{"n_kv_head": 2, "norm": "rmsnorm", "norm_place": "pre", "rope_fraction": 1.0, "attn_scale": 0.125, "bias": "none", "init": "uniform", "init_std_up": 0.0368, "lr_head": 0.00498, "decay_shape": "pow", "steps": 11268, "dataset": "wikipedia_en"}
MLP neurons of a small language model. Each row is named by its layer, matrix (gate and up: input weights) and neuron, and shows model dimensions 32-95. Each number is 50 + 10 x the weight over its row's rms, rounded and kept within 0 to 99. A neuron's up and down rows have the sign that makes its largest values positive.
After each neuron's rows, "fires on" lists the tokens most often at its 100 highest values on Wikipedia text that the model never trained on. A number after a token or word is its count.

L6.gate620:62 77 54 48 65 45 39 53 41 67 50 52 52 47 58 57 42 31 42 49 37 28 43 31 42 51 39 47 60 50 55 69 48 44 51 35 50 46 58 56 39 44 50 51 32 50 37 49 51 50 32 68 52 41 38 46 47 48 45 41 58 34 56 65
L6.up620:57 44 32 59 49 65 64 33 41 69 57 57 60 48 63 57 45 64 59 34 48 41 59 46 46 44 50 47 38 54 45 38 69 25 38 60 33 57 60 41 50 44 56 63 60 41 49 57 41 55 42 42 56 35 43 46 67 46 56 42 59 58 47 46
fires on: "ell" 17, "ore" 12, "her" 10, "c" 8, "er" 6, "ess" 5

L5.gate508:31 66 69 52 51 36 54 55 39 43 68 74 61 29 44 46 66 37 63 57 52 58 46 38 64 49 54 51 55 43 44 56 48 76 46 44 48 50 51 49 41 39 48 44 52 55 43 52 64 47 52 62 29 63 55 39 55 59 54 60 59 58 53 63
L5.up508:49 51 54 37 52 50 49 46 50 47 63 57 54 45 52 54 59 39 63 58 59 42 46 41 71 36 66 48 49 52 62 49 38 44 38 75 51 51 27 68 42 53 42 50 65 59 63 44 64 36 46 42 38 48 54 52 56 48 52 81 57 45 33 52
fires on: ";" 30, "f" 25, "." 21, "un" 6, "is" 4, "id" 4

L5.gate653:50 51 62 50 53 53 54 28 50 37 39 56 60 64 47 46 48 76 62 55 56 66 52 47 74 58 50 46 45 49 48 32 30 57 40 48 48 44 33 53 29 61 41 48 51 38 54 42 52 51 46 43 40 43 67 62 37 59 46 64 46 55 50 67
L5.up653:54 41 54 53 55 52 45 52 54 50 15 51 48 41 49 43 53 44 37 48 60 57 53 53 66 41 52 36 45 63 56 56 40 42 37 45 40 41 51 70 63 46 64 50 44 46 53 53 63 34 40 50 66 40 45 61 64 31 48 49 52 48 29 65
fires on: "om" 32, " Com" 30, "s" 13, " years" 4, " com" 4

L6.gate260:54 47 50 60 33 46 35 40 59 55 44 63 66 49 33 56 47 46 32 81 52 75 65 47 40 56 48 67 51 44 51 41 38 68 51 62 55 59 83 51 62 40 35 48 67 42 50 45 50 36 39 59 41 70 49 57 45 42 42 44 47 53 54 48
L6.up260:46 41 37 43 59 58 45 51 56 52 55 51 64 39 53 77 47 47 55 60 63 39 72 79 49 52 66 39 60 52 60 47 56 46 48 40 51 33 41 43 46 40 53 70 56 45 31 47 53 49 51 48 60 43 42 49 49 62 31 36 66 40 46 53
fires on: "ly" 25, "ing" 14, " app" 7, "ce" 6

L5.gate493:52 61 70 52 53 29 53 49 53 49 54 50 46 65 57 68 37 43 40 47 60 40 44 34 57 69 44 44 08 35 38 47 61 46 45 58 41 49 62 48 58 34 37 61 49 24 53 46 49 47 74 50 56 54 40 39 48 57 56 40 65 56 64 46
L5.up493:40 66 45 68 61 43 43 48 61 34 55 65 42 49 62 60 51 43 35 45 52 52 43 56 65 61 61 53 59 63 47 55 47 34 46 55 53 75 44 46 63 54 64 44 46 54 40 46 48 39 63 63 43 60 35 42 61 48 48 66 61 53 37 67
fires on: " s" 53, "y" 11, "os" 9, "cc" 7, "om" 4

L6.gate2:43 71 55 57 33 46 63 53 35 52 58 55 36 61 62 17 68 48 61 53 52 48 58 35 36 50 47 55 27 44 73 51 42 58 45 57 49 41 51 65 52 55 58 58 58 47 56 66 64 59 49 41 55 47 38 49 33 49 51 47 60 64 56 57
L6.up2:37 43 40 56 31 62 49 48 47 49 59 40 74 42 51 46 48 38 50 49 38 48 46 38 36 49 63 31 28 47 50 68 58 53 53 45 60 46 53 48 47 33 51 67 70 56 60 58 63 49 64 46 45 40 64 37 47 42 56 30 62 54 55 32
fires on: "r" 26, "i" 24, " " 21, "s" 17

L5.gate108:46 38 77 49 55 52 31 57 47 63 59 55 63 63 46 75 44 49 57 57 65 45 51 45 46 59 53 46 42 52 41 62 58 65 43 35 51 46 38 58 53 42 33 37 71 54 27 51 57 58 74 49 47 43 43 64 68 76 43 61 49 59 52 41
L5.up108:42 46 46 50 62 42 60 55 51 54 55 63 55 50 48 53 56 62 40 62 59 55 44 48 58 65 63 37 29 36 54 46 49 51 67 49 52 33 29 55 44 41 38 53 69 65 61 28 55 57 55 48 54 50 29 61 60 46 54 43 31 55 56 49
fires on: "b" 19, "l" 18, "v" 10, "ig" 7, "und" 6, "f" 6

L5.gate316:50 52 55 38 54 56 59 31 28 55 49 49 44 49 43 51 43 41 75 67 56 40 47 50 49 43 50 65 51 56 61 45 64 30 45 46 42 56 47 33 64 58 63 39 40 75 35 37 47 50 48 58 43 43 59 48 48 37 36 64 44 58 65 64
L5.up316:43 54 55 39 54 53 54 37 44 43 48 36 48 49 55 72 60 48 58 69 56 57 47 45 72 66 62 62 67 61 52 46 62 51 53 42 53 49 45 42 35 39 50 50 56 45 39 53 54 50 54 57 41 45 51 53 49 62 32 60 48 32 46 47
fires on: "o" 31, "per" 30, "ul" 9, "ic" 6, "act" 5, "ial" 5

L6.gate335:51 43 68 38 39 68 58 56 56 61 47 49 39 62 46 51 52 57 36 48 59 27 40 46 38 50 53 52 50 48 59 30 58 52 57 56 40 58 63 40 42 41 65 55 49 67 53 54 58 68 50 53 35 38 40 57 33 49 65 65 47 41 44 36
L6.up335:45 41 53 41 52 47 61 42 42 54 67 42 40 55 56 41 53 53 41 37 61 74 39 65 50 57 55 64 50 56 57 56 49 45 52 54 45 42 50 50 44 37 41 45 64 42 66 63 46 48 53 48 48 49 46 61 56 41 50 30 59 56 68 35
fires on: "c" 22, "n" 19, "w" 17, "ch" 7, "ar" 7, "g" 4

L6.gate160:40 50 52 54 44 37 49 41 54 41 49 43 44 52 65 52 46 58 52 47 62 48 70 59 71 59 60 53 51 37 53 54 50 57 34 48 35 56 48 55 48 56 52 43 49 67 62 44 56 62 47 66 46 46 58 44 50 60 45 66 64 59 69 33
L6.up160:45 49 45 50 50 55 43 46 48 12 50 34 32 53 55 38 43 62 66 50 58 49 54 71 50 33 60 53 38 41 39 74 50 46 59 53 64 48 48 45 34 50 64 44 55 56 44 49 40 60 47 22 42 61 48 51 57 67 41 37 55 68 64 28
fires on: "1" 27, " under" 26, " U" 15, " from" 6, "2" 5

L5.gate605:40 58 40 49 45 59 45 48 53 59 57 59 64 67 64 33 44 57 48 52 46 63 60 60 49 58 46 42 50 55 52 43 38 50 56 56 50 31 40 65 45 51 45 66 58 48 46 46 48 56 44 30 47 57 37 69 54 42 51 66 45 47 41 49
L5.up605:55 56 48 47 49 65 52 39 49 44 39 64 64 66 58 53 47 51 50 48 48 59 39 67 61 59 35 59 58 45 47 46 65 61 53 48 38 55 48 49 56 50 41 49 54 44 50 67 36 63 55 60 48 39 60 26 61 49 43 52 50 49 26 57
fires on: "," 38, " as" 13, "ar" 10, "ed" 6, " for" 5, " gr" 4

L5.gate627:67 47 44 54 62 63 44 52 27 51 46 48 56 55 37 52 42 49 62 24 53 38 57 58 32 53 40 70 53 49 49 39 46 44 63 47 39 50 31 49 41 55 40 48 63 53 48 37 49 68 44 51 51 42 51 36 66 51 47 41 68 46 63 47
L5.up627:46 50 58 36 47 68 49 67 48 41 60 62 50 27 46 35 47 59 51 44 54 45 43 36 49 41 66 51 67 51 56 53 53 39 34 42 55 41 45 43 41 65 54 34 61 47 43 34 45 56 64 50 37 47 52 51 47 35 44 42 62 60 57 54
fires on: "y" 18, "ed" 16, "g" 15, "ag" 13, "el" 9, "att" 9

L6.gate467:44 54 53 42 47 49 58 50 43 42 50 51 59 45 55 50 40 63 54 55 62 53 39 60 54 53 48 62 43 58 47 56 53 52 39 45 49 44 42 58 37 42 64 59 36 52 72 52 40 56 59 50 46 26 55 50 55 31 43 52 69 50 27 51
L6.up467:49 27 51 59 29 43 46 63 51 50 45 60 46 49 45 48 45 53 45 64 44 54 66 37 49 47 56 43 37 41 59 40 49 35 60 50 38 52 57 45 57 53 47 60 67 48 51 32 47 49 58 64 43 52 29 62 65 55 39 47 29 54 49 50
fires on: "d" 15, "r" 14, "n" 11, "i" 8, "on" 7, "ol" 7

L6.gate506:32 45 56 36 32 61 61 36 49 39 27 59 37 53 48 37 58 43 48 63 49 51 65 51 39 53 31 68 51 66 53 43 42 54 59 47 57 30 41 55 50 50 60 54 49 48 46 57 65 71 45 64 30 48 55 73 40 67 54 55 52 63 54 52
L6.up506:53 65 46 51 46 37 62 46 44 61 43 33 42 68 47 36 68 37 46 60 54 52 60 29 53 41 44 64 44 63 69 43 37 52 29 43 58 34 48 67 31 57 56 53 56 53 59 52 64 55 58 53 37 54 43 58 50 51 39 39 51 43 41 38
fires on: "ill" 32, "em" 29, " " 10, " years" 6, "s" 5

L6.gate130:54 86 41 51 46 55 57 33 46 44 65 55 35 62 37 45 51 48 42 54 54 55 40 40 42 50 66 66 46 44 62 55 45 56 53 37 55 44 41 42 47 43 48 53 43 35 36 57 49 57 50 62 54 43 52 51 55 70 33 58 54 56 60 51
L6.up130:29 64 53 46 58 68 53 47 48 60 65 67 57 62 42 62 42 32 44 40 58 68 60 64 31 52 58 56 60 43 50 48 55 40 42 65 63 34 54 50 48 64 57 51 35 47 49 42 63 49 41 70 41 53 49 41 55 56 71 50 55 51 64 40
fires on: "o" 58, " be" 28

L6.gate480:53 63 60 49 49 60 45 40 58 55 57 44 45 55 44 57 46 39 28 68 59 56 62 38 60 34 71 68 46 38 63 47 44 49 56 30 54 41 52 59 26 50 59 44 62 62 69 32 40 30 35 31 46 53 45 57 61 53 60 54 62 55 51 34
L6.up480:43 56 63 43 47 59 36 49 38 36 52 35 40 59 49 50 61 54 43 55 46 65 32 59 58 47 39 49 59 44 52 45 53 54 53 48 57 61 49 51 63 31 39 53 60 41 39 48 64 60 54 45 53 45 48 37 61 56 54 54 48 66 48 45
fires on: "v" 36, "it" 10, "." 10, "ing" 7, " d" 5

L5.gate494:46 50 55 58 51 45 45 34 57 45 53 37 55 69 37 65 41 65 40 63 34 57 45 40 54 46 56 49 44 47 31 55 56 50 58 37 72 52 48 52 51 72 36 64 54 37 52 57 47 58 51 42 62 52 55 49 56 59 45 74 49 37 55 47
L5.up494:39 48 45 28 59 57 54 54 35 58 44 46 55 46 68 54 55 67 38 57 66 61 47 42 35 57 40 63 41 36 38 42 42 49 46 61 45 57 69 52 54 33 59 47 33 29 35 56 38 60 68 38 51 52 45 44 50 43 42 48 46 51 58 41
fires on: "ly" 42, "ad" 15, "le" 11, "her" 8, "ill" 6, "et" 6

L6.gate50:39 57 50 19 38 40 56 55 37 48 55 56 60 59 67 61 48 55 57 46 44 42 43 50 50 39 38 66 58 62 51 53 53 65 61 45 40 45 61 35 36 55 57 46 47 53 50 55 51 52 63 52 47 58 52 39 62 45 42 58 36 57 48 62
L6.up50:72 42 64 45 59 39 48 74 38 67 49 49 53 59 34 48 31 55 62 36 34 58 40 47 51 41 49 59 65 71 58 49 56 69 49 48 56 48 45 35 35 55 52 51 52 57 50 56 62 46 71 45 44 44 52 38 47 49 58 50 44 77 57 49
fires on: "-" 31, " a" 20, "l" 6, "ie" 6, "el" 6, " |" 5

L5.gate587:39 42 69 34 52 43 60 54 45 28 62 51 53 43 37 50 48 51 51 68 40 47 48 30 54 51 60 49 51 71 57 42 55 62 30 48 25 52 46 56 55 58 42 47 47 39 51 38 58 70 45 46 40 49 40 53 43 54 40 56 68 54 32 36
L5.up587:33 52 58 41 51 56 44 51 52 37 56 46 46 47 42 51 37 25 47 50 63 45 31 27 34 58 47 36 64 74 61 75 54 48 41 55 42 52 41 60 38 46 54 52 44 47 50 45 46 52 47 64 36 57 48 59 60 48 53 59 57 70 48 58
fires on: "." 63, "-" 8, "ur" 8, ";" 7, "em" 4

L6.gate112:64 74 55 63 33 50 45 67 63 32 53 49 51 37 52 54 48 49 54 59 41 55 47 54 50 51 67 55 53 64 40 54 49 57 60 49 56 37 33 59 47 48 57 36 46 37 29 50 33 54 70 53 62 47 34 64 30 64 49 56 64 50 68 51
L6.up112:64 62 48 48 48 35 50 52 49 78 59 56 69 41 33 44 54 36 52 71 64 59 59 47 56 48 52 34 60 57 60 34 41 47 54 52 43 41 46 59 57 50 48 28 40 58 46 53 63 43 56 60 42 56 51 48 46 50 41 52 60 45 63 49
fires on: "d" 27, "o" 17, "u" 10, "p" 9, "over" 7

L5.gate313:51 62 50 51 37 33 43 55 46 60 63 40 66 51 43 55 60 47 38 47 56 49 48 49 40 54 59 34 64 45 43 37 42 35 40 68 55 62 60 46 56 51 51 56 46 49 52 55 45 57 53 56 49 40 50 28 54 51 52 46 52 39 51 50
L5.up313:50 51 56 45 52 33 38 46 50 44 53 52 52 27 37 40 46 52 43 51 42 59 46 52 27 64 49 39 60 56 36 42 58 49 60 50 43 55 44 53 52 45 38 49 59 56 55 27 45 51 68 58 57 38 43 46 63 64 38 65 42 30 27 65
fires on: "'" 88, "ff" 4

L5.gate33:47 39 41 42 44 46 44 67 29 44 51 63 61 40 42 43 53 69 42 55 59 40 47 46 39 70 31 38 43 83 49 29 63 41 60 54 52 59 39 48 46 45 49 48 60 43 58 45 56 45 57 39 60 36 54 46 46 46 62 41 48 47 44 49
L5.up33:48 47 49 58 32 39 37 28 56 62 50 53 55 54 55 47 48 60 56 55 57 61 61 51 44 50 52 42 61 54 60 63 56 54 71 44 68 42 59 75 50 39 56 54 43 63 42 43 58 60 44 55 43 46 62 53 58 39 50 52 63 47 74 41
fires on: "ar" 51, "l" 17, "old" 12, "ard" 6

L5.gate6:54 37 38 70 50 51 45 56 53 47 53 44 34 47 55 52 58 45 56 48 49 49 47 48 40 56 50 51 43 55 64 54 54 62 48 54 57 53 44 68 58 38 40 51 55 42 23 52 64 41 60 45 47 45 68 39 58 69 46 54 50 60 58 41
L5.up6:50 49 53 44 67 36 26 51 53 58 53 35 67 54 68 53 43 54 44 45 40 64 44 40 43 62 51 51 40 61 34 58 42 57 42 39 62 54 74 44 60 58 51 69 44 52 45 62 52 50 52 38 38 48 65 46 29 39 53 72 40 47 48 47
fires on: "h" 31, "ch" 25, " ch" 21, " al" 9, " to" 4

L5.gate162:41 54 49 53 57 51 48 43 65 42 55 54 39 54 46 45 44 61 57 61 43 40 55 65 52 56 63 38 25 46 56 67 73 57 47 40 30 48 61 46 60 52 52 67 50 52 55 26 43 65 30 46 44 52 63 65 52 47 45 35 60 58 38 58
L5.up162:39 60 56 25 38 53 45 56 60 39 45 47 51 30 54 70 42 52 40 58 50 43 49 43 55 57 78 57 46 46 67 55 45 49 52 46 38 54 53 71 48 46 34 52 42 56 64 44 56 53 38 59 52 59 42 48 54 44 52 53 42 40 47 43
fires on: "9" 31, "2" 19, "at" 15, "l" 7, " " 5

L5.gate618:47 43 48 64 61 61 35 46 70 41 43 52 49 48 50 32 46 29 51 51 49 41 52 40 36 57 52 62 39 35 50 57 52 56 51 58 54 53 48 33 50 69 42 43 55 58 64 53 61 43 44 54 48 42 41 66 48 55 54 59 49 51 46 44
L5.up618:36 46 61 58 52 64 40 35 49 33 38 60 29 28 43 54 67 44 56 34 51 54 35 52 62 67 61 51 44 44 51 47 62 42 64 42 60 61 49 47 53 57 49 46 49 44 48 43 59 67 48 47 45 44 50 65 45 37 50 49 47 50 49 50
fires on: "at" 26, "art" 16, ":" 10, "anc" 7, " /" 5, "one" 5

L5.gate5:54 63 58 45 34 50 62 55 40 42 48 49 46 68 33 65 54 50 39 52 68 53 73 62 63 59 39 42 36 47 28 54 49 46 53 71 54 49 46 68 40 45 71 58 54 36 47 32 49 69 65 59 48 44 36 45 41 58 42 54 50 54 57 34
L5.up5:40 69 38 38 48 43 55 58 47 26 51 60 42 45 63 54 63 39 51 32 68 43 49 53 44 51 41 64 50 57 51 48 52 41 67 52 55 64 63 59 61 52 54 56 50 48 48 43 66 42 58 61 45 37 46 39 70 72 46 53 42 37 42 60
fires on: "." 54, " S" 25, "f" 12, "ind" 4

L5.gate383:45 55 53 62 43 48 45 49 55 69 48 45 32 45 49 48 47 48 63 47 51 51 49 63 55 35 62 30 49 54 48 62 44 43 52 57 48 62 49 56 29 55 50 65 39 57 74 44 44 69 52 46 35 50 48 59 58 62 40 40 50 54 52 49
L5.up383:28 32 47 61 51 40 40 27 52 55 45 62 36 52 45 39 29 45 25 62 38 60 56 55 31 41 41 43 37 43 72 38 28 47 46 49 52 38 39 56 51 41 55 62 66 48 76 38 47 67 58 64 49 46 48 47 50 51 38 45 44 54 42 65
fires on: "ow" 18, "on" 15, "ol" 14, "ot" 13

L5.gate27:50 62 65 45 37 46 47 61 54 55 46 51 50 31 49 39 48 55 51 45 45 39 48 50 52 49 33 50 28 62 33 37 48 51 53 56 61 55 71 33 74 26 57 44 31 64 64 40 42 52 54 40 69 57 60 57 57 53 51 51 54 58 60 57
L5.up27:56 56 56 45 58 39 45 42 29 57 39 62 67 42 44 36 53 53 44 59 53 41 61 64 36 26 55 60 62 50 43 48 66 48 28 38 46 44 58 36 43 44 52 35 56 53 56 57 51 52 45 41 53 54 56 49 55 51 39 66 64 54 46 60
fires on: " in" 31, " of" 23, ":" 8, "n" 7, "tern" 6, " to" 5

L6.gate669:56 55 49 34 31 63 60 48 56 46 54 71 62 41 53 49 26 42 45 47 46 61 34 48 58 55 73 61 55 39 50 58 45 56 40 57 48 50 51 42 40 51 53 55 52 64 67 49 53 61 39 46 70 39 68 54 46 46 41 59 49 51 55 36
L6.up669:50 49 41 63 60 57 46 49 37 58 73 49 45 56 70 38 56 52 59 67 47 53 62 59 41 38 53 62 55 46 27 40 59 21 37 65 43 57 40 46 52 48 50 51 37 54 64 56 46 58 58 49 57 63 40 41 37 52 54 46 52 60 44 62
fires on: " g" 83, " G" 17

L6.gate245:26 46 57 51 26 61 48 57 50 33 43 44 46 58 50 51 55 52 41 46 47 50 44 46 54 39 54 37 69 59 44 54 53 36 55 51 60 46 57 53 53 53 53 50 54 49 53 47 32 67 58 57 50 48 45 50 77 53 42 71 64 50 34 50
L6.up245:34 39 42 38 63 50 62 49 69 31 52 53 73 58 53 39 40 54 50 53 59 38 62 56 57 47 58 35 43 59 66 49 61 34 46 53 66 73 48 38 41 39 41 65 37 42 69 47 59 51 54 43 52 50 43 42 42 72 56 29 46 43 48 38
fires on: "nd" 28, " New" 27, " the" 10, "." 8, "ly" 5

L6.gate489:36 57 40 36 52 43 62 40 61 65 38 59 43 59 41 59 63 45 34 47 51 45 62 57 60 43 39 48 47 55 48 50 63 53 57 37 61 41 44 55 43 47 40 34 58 55 61 49 38 60 61 36 56 68 54 37 47 40 59 52 69 38 60 57
L6.up489:52 44 46 72 55 44 51 60 73 58 49 50 47 36 59 59 37 39 41 45 54 44 31 39 53 44 28 32 60 70 23 42 54 58 32 30 42 44 44 28 46 42 47 51 35 73 52 51 62 48 55 49 44 55 59 34 59 46 40 60 67 46 59 41
fires on: " in" 41, "m" 9, "i" 8, ":" 5, "c" 5, "5" 5

L5.gate225:36 59 28 68 55 57 48 48 44 45 58 47 24 56 49 37 45 68 53 50 57 53 60 55 30 49 69 62 45 72 46 45 26 50 59 40 27 52 44 52 71 68 26 37 38 39 44 63 43 44 42 44 30 58 35 55 49 54 41 51 42 48 51 52
L5.up225:36 58 40 55 63 63 46 58 63 42 59 61 63 47 59 59 46 62 53 37 41 70 42 36 49 55 69 54 64 37 50 66 35 58 51 56 29 30 34 40 29 65 53 55 30 31 46 46 37 54 50 41 37 33 56 47 65 67 53 48 57 49 34 38
fires on: "ed" 44, "ame" 8, "ted" 6, "f" 6, " as" 5

L6.gate264:54 53 57 47 46 56 62 55 59 52 26 42 55 38 44 47 47 53 50 53 68 52 57 41 38 68 65 55 68 51 66 63 43 39 26 40 59 47 28 53 58 49 47 60 45 46 48 46 57 54 40 35 45 51 73 59 57 41 48 42 35 53 48 51
L6.up264:46 51 50 67 63 54 60 47 45 63 65 48 50 57 64 46 60 59 42 75 43 63 33 42 55 50 52 40 32 66 60 54 49 36 46 43 41 54 50 52 46 56 72 63 58 52 58 55 49 54 45 55 64 64 58 51 60 40 45 43 44 42 40 64
fires on: "et" 14, " T" 14, "ant" 8, "ut" 8, " Th" 6, "it" 6

L6.gate368:40 64 41 60 67 57 41 51 66 52 55 52 54 49 57 62 38 32 44 28 51 39 47 46 72 46 47 62 66 46 43 44 34 44 65 53 54 55 48 52 54 53 52 66 50 49 65 61 68 49 59 36 46 64 34 68 59 56 62 46 69 45 50 48
L6.up368:59 38 38 48 43 60 54 62 33 50 56 46 30 62 57 48 46 52 56 56 48 41 45 58 35 45 64 51 56 31 57 46 50 37 55 73 57 62 53 29 55 14 71 60 56 57 66 31 51 45 62 62 49 42 36 53 57 35 55 50 65 66 57 43
fires on: "." 72, " |" 8, ":" 5

L5.gate319:70 51 49 55 47 41 32 61 44 53 49 44 36 44 37 39 45 51 65 55 51 55 35 57 57 56 46 55 55 49 51 48 40 60 28 54 63 43 60 42 47 37 43 42 53 49 50 63 35 59 60 47 61 62 63 51 61 30 63 51 52 68 55 51
L5.up319:49 69 45 49 45 72 51 61 40 58 46 47 63 42 48 39 39 24 60 35 63 59 44 58 48 44 55 53 63 58 55 66 68 25 50 38 53 45 53 36 51 24 57 30 33 46 43 42 35 37 48 34 55 48 54 47 58 56 57 40 62 51 58 39
fires on: "al" 14, ":" 10, "ec" 9, "as" 8, " of" 8, "ent" 7

L5.gate201:47 48 66 49 50 31 53 67 31 65 49 43 45 55 61 64 44 38 47 53 44 74 55 59 60 42 71 63 61 59 60 42 35 43 61 67 45 43 43 68 63 35 48 51 53 65 59 45 37 52 53 50 39 50 42 69 54 61 44 48 60 42 57 53
L5.up201:36 55 37 53 45 62 55 44 39 46 53 48 16 41 47 51 55 44 59 58 41 57 33 47 42 34 64 40 60 53 39 54 43 33 60 57 44 48 62 62 57 46 52 59 49 55 46 52 55 37 39 51 58 48 53 56 46 54 70 46 63 46 37 40
fires on: "re" 37, "est" 11, " a" 11, " |" 9

L5.gate339:43 53 39 47 48 56 48 44 42 62 66 54 42 28 45 62 10 28 56 37 52 54 39 56 49 50 56 48 42 51 48 34 67 53 54 47 37 53 56 49 53 52 38 21 56 40 54 37 38 48 60 52 51 46 45 50 57 55 35 61 68 43 58 55
L5.up339:42 49 42 50 39 52 53 55 53 49 58 64 55 62 40 58 40 44 51 45 36 46 31 43 59 41 46 57 41 52 28 36 46 65 29 67 32 52 73 66 32 66 58 38 43 50 56 48 43 57 47 50 40 56 45 43 64 33 71 41 51 63 58 42
fires on: "ur" 53, "ri" 13, "olog" 9, "ed" 5, "g" 5, "ident" 4

L6.gate509:44 49 39 58 38 55 43 53 46 31 57 59 43 41 38 50 50 69 49 53 51 48 52 24 40 56 46 46 33 57 73 72 46 64 55 50 53 46 57 48 50 46 49 41 49 52 60 40 49 36 52 51 66 47 70 47 59 57 53 60 62 49 57 58
L6.up509:43 37 50 58 52 47 54 47 50 48 47 46 50 57 35 40 46 65 55 45 62 39 44 37 49 59 45 41 39 64 51 60 49 70 65 44 56 33 58 62 58 58 42 57 36 32 58 52 56 45 52 34 49 62 55 57 54 49 50 46 44 46 70 47
fires on: " ab" 30, "op" 17, "ch" 10, "al" 6, " in" 5, " al" 5

L5.gate131:46 59 68 54 53 56 47 45 58 54 53 62 39 29 31 45 64 59 39 45 52 45 50 41 56 51 45 66 40 45 28 53 59 51 52 37 49 62 48 51 59 59 42 46 45 65 53 58 39 39 44 61 42 45 59 37 59 55 60 47 66 51 40 42
L5.up131:57 43 38 57 44 58 37 30 59 60 43 45 48 57 44 40 49 50 53 50 56 49 43 58 29 38 55 48 41 33 56 49 60 53 70 57 50 51 48 28 51 26 39 48 65 54 43 61 68 47 36 67 41 46 56 57 53 35 36 59 54 60 42 40
fires on: " in" 23, "le" 13, "ab" 11, "\n" 8, "b" 5, "." 5

L6.gate395:38 56 31 61 58 44 42 39 75 63 41 60 43 52 53 50 58 52 46 42 48 44 50 56 45 42 56 52 39 53 47 62 57 46 42 42 61 45 58 51 55 42 67 37 35 59 32 55 50 62 57 62 30 42 46 50 55 61 35 46 67 44 61 50
L6.up395:46 33 40 48 46 51 33 50 43 51 39 56 34 53 63 50 54 37 62 53 51 49 47 59 42 51 38 40 48 48 39 25 50 41 47 33 50 72 32 50 68 49 38 41 32 77 74 53 63 63 45 32 62 56 44 38 42 40 56 57 55 56 81 46
fires on: " l" 93, ":" 5

L6.gate40:45 48 45 42 40 45 45 50 70 51 18 44 68 67 52 63 43 40 57 41 37 46 63 58 43 46 43 30 48 50 67 57 31 65 61 62 50 38 43 47 59 66 49 58 50 55 40 51 41 65 59 52 60 28 38 48 67 63 47 64 52 51 67 46
L6.up40:55 40 63 42 69 52 60 41 64 49 55 33 45 30 45 50 60 52 34 66 59 55 74 43 48 57 49 50 40 30 40 51 63 51 48 66 40 56 39 64 38 49 49 53 55 55 43 45 53 52 57 59 58 50 53 68 64 42 63 39 70 63 50 53
fires on: "l" 44, " m" 25, "b" 6, "ener" 6, "ar" 5

L6.gate171:43 37 32 48 42 64 55 37 50 55 44 60 37 63 44 57 34 77 55 59 49 46 70 34 53 45 53 37 57 50 28 40 48 57 33 53 45 55 66 56 56 48 41 54 54 17 40 55 66 63 61 51 51 40 51 38 65 50 41 43 51 59 74 58
L6.up171:46 60 40 54 56 48 48 53 61 41 53 40 55 40 39 51 29 48 33 59 36 49 41 43 46 53 54 63 39 69 51 33 43 41 56 57 45 59 63 53 48 38 50 50 56 39 62 66 60 53 70 54 55 48 58 45 37 45 71 67 43 53 63 54
fires on: "ess" 25, "ive" 8, "ss" 7, "ater" 6, "ly" 5, "her" 4

L5.gate619:48 31 52 63 46 51 56 39 51 57 59 40 47 68 66 54 62 46 48 47 52 42 51 48 54 56 39 62 44 52 48 36 45 53 39 42 55 63 61 33 42 38 40 55 56 52 52 50 57 44 55 44 63 39 31 51 46 67 51 56 49 50 53 53
L5.up619:50 36 38 45 52 65 51 48 52 54 53 49 44 43 61 50 35 55 58 51 42 62 42 33 78 37 59 63 61 48 53 44 51 44 39 59 40 32 58 33 48 51 31 45 58 65 62 43 42 39 47 60 52 44 51 66 37 57 65 34 73 50 76 62
fires on: "w" 41, "c" 28, " W" 12, "'" 6

L6.gate198:37 66 58 57 43 57 55 76 12 51 50 39 61 52 58 56 48 53 48 61 63 57 41 59 47 51 40 49 41 53 37 49 62 63 39 50 45 65 48 57 73 39 68 47 55 43 59 65 51 62 67 45 45 53 40 65 50 57 55 50 56 52 43 47
L6.up198:53 51 43 53 45 60 63 35 51 43 55 42 52 61 66 50 32 62 47 79 43 64 50 59 37 63 52 51 60 51 47 52 54 45 37 59 57 64 49 51 58 55 56 59 37 61 46 28 41 39 42 49 54 49 67 29 58 59 48 52 62 59 44 72
fires on: " the" 37, " was" 9, " bec" 8, " st" 6, " g" 5

L6.gate493:44 63 49 42 57 51 59 49 30 64 43 62 49 51 43 38 54 64 50 58 49 55 51 32 48 53 50 42 51 53 46 48 35 73 68 44 27 47 41 50 62 49 50 39 42 54 65 57 48 51 67 56 42 34 59 62 52 69 51 54 41 45 60 35
L6.up493:51 67 60 43 50 50 48 65 50 47 42 55 65 46 29 38 49 49 44 59 64 73 48 71 39 59 41 49 37 48 39 46 47 52 44 39 56 40 42 44 53 51 46 46 57 53 39 51 41 45 60 71 58 54 41 57 61 61 60 55 42 63 52 57
fires on: ";" 18, "ers" 14, "ar" 10, " Te" 8, " |" 6, "ace" 6